Weights of a small GPT-style language model, trained from scratch on English Wikipedia: width 192, 6 heads of 32.
MLP neurons of a small language model. Each row is named by its layer, matrix (gate and up: input weights) and neuron, and shows model dimensions 16-143. Each number is 128 + 24 x the weight over its row's rms, rounded and kept within 0 to 255. Numbers have three digits each. A neuron's up and down rows have the sign that makes its largest values positive.
After each neuron's rows, "fires on" lists the tokens most often at its 100 highest values on Wikipedia text that the model never trained on. A number after a token or word is its count.

L3.gate23:141116118127117162157125132132104129126123129146172120133141158095084108151114116129132120167143151106104150143142144120094114175133126154148128136086067168131124096135131137159139110102118147169096124143130127167072090133131156131134171071082129127108144126099125091078092115144154094128124121136122171104080112120112107150089163151132161108120137125097072082096136161117135152155164
L3.up23:097133095093138109149139096102173119168138150117180058117139124127133114094106168134128123101142146151133153129117147118144155134114140153175147145116139136130124135141128111127101118093110125157127123156124110118158155163128099134119093097116184179120185132148154085112108138143148122089118145138131146133118127118114141123107144171173148166134116139147106185162122146179120111109123
fires on: "," 74, "ly" 21

L3.gate409:107130159111146106118134125107136167165120138131138149146153159115128128095126137045152139159117145142117078092137131100109139138167153129125127086176079121163101110114111155161143176130142149118097131134083130167123063116150159104157124140106092122122151186146116119127097126132122134144146170107124142155121135146141107112136144100182136138160104142122131082150150119131119163126103
L3.up409:104148161155137141104120136101116122124114100103128139097111154121093153128144124156114183121144111088127110142114123143136104129073105153230136119125102085112140145110112125143131130095049137135128172111088119130138160149157108138097115098143151109126120136129139112122093190118158105097127114133096138128112158156146109130133154119112140112127120150128112109123160134117166098113134
fires on: "al" 66, "ian" 9, "ic" 7, "er" 6

L3.gate300:111074111118108125137150129129119129113126108135142089101092119135154124131166126155142168130086119062121118149142140113123108139112075106140125189142073133123120103151161120143120139092124128103168142134150151125102149127147154131130128130143103118116114102094170134123137120117178139123093124105119105118128164187106146162128119126099052099137094134128115144152118161099122119131148
L3.up300:114127131160098140156162114115150106124132134104125151124097124132122125124150126131121098128114110153108100158134153164160108146093104134104095165148137128151139079087128123148164096067107186141145155113117120177152124160116106179153081107105148161125120148114137114146098109121149128119137111101082112141093154135112140130147138155105144149089133096120167135138088145170111106125091
fires on: "f" 51, "lu" 6, "et" 6, "b" 6, "r" 4

L3.gate348:073124127133115137091120115109130141107136164125140131114124131094114142150099087158100138145137092155089147109134161135120094117114107065146112172102121143088148119108092121138151147205112095110171134121164128158129137078098070115118171140097151121143119159133164102136123120094134137120143126161107124143115141102125124159122111156106140152120143123114102127131128112132103113131166
L3.up348:155113137136146120127141102135126123143143128111116133121147124124120054146127140118136159152115121106105116129142110126133104117094160113121159160165125140111090124106103103145133140136144153085192101112133127097140142143146131192146089168134154136114096072139144116104130147150134148082099071161118093096150134087137142098128169120125120112115131154128136147151142142157176141115140
fires on: " |" 21, "s" 14, "z" 11, "ev" 8, "on" 6, "en" 6

L3.gate485:112163119159128148130152135117156146116139122124135137134129081104122129128122123139136143141047101137116114107138108191132147138106133150139149122131175156123104124156143105152104104182125070109107120145082142137135110130128120173117128069119070152134137176115103155126128186111123158131094127113093142102134095128132158105160135082125102145121122109080178099106154114168177116098096
L3.up485:159104102139124083138175120173164127114135089132130131146135093147128072111160129097106155130143107138130124109141099111119115127066107098114194133078137116145132142097164111148138162134129064108111136135132138121116089116151123149102120100106124122089122098125126123137089133077113103132118118134147144093111090127121107131174147131165142114121135109102178159098148111125158088143166
fires on: "en" 29, "\n" 17, " And" 12

L3.gate392:150143130155152134172158199094082142091173136140137112111096139141128126116099103079114126116096119100110163139114126140158140139106126109094121163113118179135103112117093094103132118120090127146131161087157154120126081104121138157130117169159100165165153109103152120126136129139149114137132083140079137118133126118121148139125098109092099155144126161190090152094158139118132130175185
L3.up392:138129154145129136087119139088089129120127153152111106145147135132115104097083117151150133110157128159133111109165130148092127125126154136100107128102096094140156149148160133095124117171136129142146091128161098119102156176124102090108108087156131103155073143068161159128104120156139125115162146127119116156073149144065117129178133126154108126127130134155179141133148166160103145097132
fires on: " Ar" 74, "ar" 9, "r" 8, " Bar" 4

L3.gate77:108138125171094149104166159126133138139096090100103112113127155109111157180080096156104088114141124126130083136103122112098123121120144159141146130126120094144103141121114159137115146087147125156135121141147129116121125139114096142121123132123144127138117075113135150095174145145118134141133123100129120131144131123157132173082123096088094118091157131120133109108104111087132123119093
L3.up77:164160101158121104101117173127124164137133119117105138171075102107150138131126138103117115136125120130104174105147142123129140105133135168120112102134120110096138189123150107151157119120152128143106114155161097136111104122109071115134113142122156153167118149129086126158135123122134145156090126128178124128085131124109122141137094172074121117113141173098134180129129164118130117171144
fires on: "o" 25, "mb" 11, "st" 10, "ba" 8, "po" 8

L3.gate30:145102120115117153117122086114159163153076148115170108111169133152157154149117129150125121150147116133156103157078115096123177103139087156108135160117129118147123100143108095143114144168138105133090174136132127116166116120145142108151104143122110145113149165112167146131149126151137110147109107114110145142146123157118122107152124166084104140113128124172139156141160140105131119131159
L3.up30:147114154051161124149132131153149122153135161132140087065115094110103185130098103109087159144092110135138133130075169156160139090111086134118105130149118107142135121136147156098151092114118140127136136144115138168167117096141146134178121115105102176135118121141147126140125162100083113128113139128116059105160130139139077135127133121105101108129107180135156100144113146124133161122112
fires on: "x" 20, "fin" 18, " Ex" 14, "ex" 11, " ex" 10, "ly" 9

L3.gate368:136097155110101108165133136137152163134159122092092139135152129092142136121140132119127137139110092147123124125193120136147188127096120148111095121115136112165126126136164124153092135155136102110173117099142118118092095149141118136117128112095067155120135138139131146122139159099149096156111130169099131124136159125148096093143100114144120147120100162143153129111117124100129122105179
L3.up368:146140075164121120139106129153097149166147114127143126118175121136108129102104078148136110111125049113118135135134107140121133141098105068103131122174130138132123115137173165104104156152142092138136116137128134085098121118164120139119168130158103123121111166126124107136130154145133157111098139115091090082152148152147106135117136142171172152124113154127126077140173143130071147142143
fires on: " N" 47, "i" 17, "en" 10, "us" 5

L3.gate345:144102132116096113100087138112127135138159099147135136072160160134138138149120134073176166126143104159120088086112138106131118170122172132130122130121153157123114135156126123115120141121148112141115123139152123110105147174120159137126092161146102126136162103134161170124152092129107109119142143100098127111104138101100113120097132131143146121153058103134156176156150135153124117120133
L3.up345:130120134119117121133123161099138120118191135094184122096126133114133122130121124130144168150120126150108103139116134125133136150110144116121153167104142092141148077111126107083134124105146104136117109144079093121131096122150097135076106190146147123120172077127146126149125106126174100128144135099133113121141122126105162133146128136164106123128109070159095135101142103105107130099125
fires on: "\"" 22, "il" 20, "per" 8, " Star" 7, "ma" 6

L3.gate219:127105164126123126120165141091109117138097131131129131111155132110119160133122106123131152146149156101101169122145166105122139135133117156128108090117136160119138129167115158130140136175119091117117157107124137130155128185117123115154103138143125129106106154121152116125131168163118153108159130102148190126169108118170115159102066127125072059157099128080110111151154092139079102139132
L3.up219:096116140160137110125147147141147149164118137141128147106145128098114126098126161116093141172134125120108142196117149131115155111166112162079167120150098128080078146142155149152092129151114114114097097125125120146159154113113148141149088140063105137116116083088085123167110112095139158134120162131085119148087133131116115111130109170124123129172113119112137127111110139129130116122096
fires on: " of" 65, " represent" 6, "tern" 6, " for" 6

L3.gate202:141106119181141178125103175126101138161138106129142146101131107143113126123172105090097149129104084116131115153103112098123158121119113127149158110141096099143153120167132126090145119129146145095094130110154111135154103105190112063104112114120124127110087151133111135162140130145095090125130106116137150079147127151146139185155101140095134141109114148130156157111110130120162111142121
L3.up202:149160111162166127119106143122167120130122157128125118138132137159096144112167079104123139136116117138120091167125098154133102178128111145162159114122102137097092101152130121098134135094130106091123137132151100129175117103124110114113149133121108123134126137170140156120114074176083084139137086133137123126115134170119172171157112155119134135147140126135135165172115119113109146160147
fires on: " ex" 68, "ex" 7, "om" 7, "x" 6, "s" 4

L3.gate105:142055124124147102145133115100139115118133124116127171111099176106121124136111125139123151138123121110107082150115111129139156124137117156125117166133140156124161158173100089104147155141108135152145156123093115134104127096117143167148130104077122088120161179136103146121110124149118124141114157124125139113148125149115127081130150097109135092122066105113158112133111111103135140093152
L3.up105:174090149135095105085127142126164148120121155128175107160098146143131103117154149158135163157153091125138155151130092139164073092159097139147158121112118120112113118143119123186086091099148137150081151134126128134101142123121118108138137151120110072099132167114134148108111151121144137179099133104086150101136112121153144128157076105117132133189125140177161102122101127134176105109109
fires on: "E" 26, " bo" 15, " co" 12, "ju" 10, "or" 10, "lo" 6

L3.gate379:132109116108091150121096132176101130108142112124170160116119139125095184127142111074123082102100083146127113113142136115127112100148143138120158117152124100128138173119104140126097128107094162173160156129100110139135122147076150131126113141124091110097138129128102111120104087083087128149119156126119125145091163122123094155117106134122133154116131079075151112138161129124153136106050
L3.up379:145110178129115133141117085111083097120150126117136126103112116141106106129161088124074101149129095146150143105122086131169135097153129142114153103152073134140100117136114093164111150097120126170129122143133125136128137115122141139083118124136136130127119096130158159147133094095100122159102142158142134142078137119106113159140162141108137066136130111093124098123171087136130114153131
fires on: "ress" 13, "m" 12, "ce" 11, "us" 10, "ity" 6, "ct" 6

L3.gate334:090120169130091155110130134132131110127121168147120128175135128135124104098090100120164097146126143170140104120122133137146095121081129125136117155115166100128133102104124105147117178095118167110117120131139067173102098130132126128093091116109157141108097161100127123144127149140150138130094159156169127130102182096121133137131142144120150092108111089145144092102154105115116105108133
L3.up334:129170159138159147122127177155143088123137143124125100128144129088136141122114096087120139118125146130125133111135105155168105131124156118163156161125167083145098111124111080167089175119078135105132115131154117151117147110114119124134133118115133147096154123112137129141127166162122181158119113149124129128121162109136129123158047147125171107159124096132217149112143162099127143141114
fires on: " Bo" 46, " bo" 43, " la" 5

L3.gate9:148127172099132154115123131133139153112170131111103158105098128123163122113106119141122111113173149106056163135181128144150121126096177122098113181120111136134118153157140136132109142108107108135123165123137113158143163090134154150118102105137115140130142143141121115102119133161135093141121114130150139132163123144139130166083106184095122089132133120065122138129109134167122140105129
L3.up9:154151101122144164094152093143117140106108111124126176085119146130160112070107144106139124178140117125145132139149101136113136138138159101066110164108138155102151145188133120151118130117122093081156151129156111115132099106130166115128156147165142151150139143126166126133170175110155108161113159118159143115157148139165124140117136128139099087122117138128109105110092112131138128155100
fires on: " Christ" 20, " do" 18, "ad" 16, "d" 12, "e" 11, "ite" 6

L3.gate69:097142097146131166133102107090122092119164134114129165091129119088145133115154136075105151157120175106122132126167158121078129133136150111120131144141097100126150118158107142151150092108112105130163104154162137190171110131145139132145173141124167166133150103169115147141151076130148134119112131103142096108130107100128107130145092143131156128103145109051147123122141153128147132119140
L3.up69:100139134081091158153130111078108136063094156151180142138122125133127134104110144092147108153116172089193139127148127141147138125128163141100121130092141131129122101145183155099128144130129097104125128110120141189134091155125130145131113120129084112147112128077157144099111093113128099137145096171140065139157118149174148165144107143126135075155148118093137120138136150143122138087114
fires on: "d" 20, " Christ" 19, " music" 11, "ent" 10, "ric" 8, "tten" 6

L3.gate274:109077130099101137147127093121118142122120135101203187140144125100096118139115081158104117172116127128151159106174118131119137157147121135122107120104143134125124139146154126128164158149100160176146107115133134116112085127110111136122137131102118146118142113124089186148111134132133140141118142126176093149135132168166120100114075121119097128116176154137090087132156142166096160141114
L3.up274:090122141141153141105125119177117110111091106108203182092110124104151121106093112154162115139114149124115162183132108156115151132151111135086092131117140126153127110104099125105125106106121134138126139104133099133053117126146100159147149154075135129119117124164156109128104116135094154126139115138151158154114122133140196124171121100161142153119120096175132142151128120127141128109114
fires on: " time" 30, "ly" 10, " case" 9, "le" 9, "ite" 5, " had" 5

L3.gate70:147168086101112168110159139120133137109143139132158134125140140158120111114131149135148176141107112137140114131114123115133136128144115147117108112129101136146113085111103132155142139106071134118181094171138154158132118173110099122172160137110153101115120109091114135125147100080142145113149143094136153139153169138109104099118145130074129181107130134153081145107128138113104193135166
L3.up70:122145136109137162141157135149144090190133099136092152119100154149104106114147169103148111100104135155126129128152094087115134080114097139184131118114162104146112146092153156142111146143150140125117145137137119109125086142105147095098134126142129129150133114115136130117097115136147097126133125122091135077139135106120126163160134078109109135131130097135201156149074141109136133118140
fires on: "et" 23, "s" 22, "c" 17, "it" 12, "t" 7

L3.gate468:124102136145121110133149092113101123116142120135128123106113151160128180125090139114139104125173140138040099134174151164178113146102150142143110149113131140126110152156172160134153129126124150102101136102126149139121149077113195142127118073143173166122146138098115107129180114101112138178147120137128118148143117158107129121072136175130127150133140100123143103142155126119112123130166
L3.up468:171165141086118151107145107143089126109143138124145134122115119109116092127154117095143116154117161060163098199128151088163143136131104115150147055116126103152120122162115153133131138143181120120099132130105130170163121144077155114100128140108132108163152114147143162124098154129170118129172142105120105140151120102147138123151124133097088148130122134140153107152130098154131107140125
fires on: "co" 14, " Total" 14, "the" 8, "ne" 8, "ate" 6

L3.gate344:085141120138125156152124100110117100126091112131134090101124140113165119143162167154139135141113121104107120112159154127122117128123150142119141155144076118116128132109111146124149202146100140116172133109167154070141115126137084174193100115159110094131109123124162146176114125135132108090134145136113128112134164126136155144075139166108135143108147134153146106121150147118081148110115
L3.up344:152134127128150115152147123160158100144116116197148101113106112130103129107112135091145145040100144096150132108121124057086135107136127151108122104120126081143152118128116128108144100119118102163116095128080113121150106129138114139122139129128110136123099153117135146166127125088191145154117123128189129158138154127104136122100143126158144125156134113151150167141113133137115115124149
fires on: "et" 55, "p" 28, "ip" 14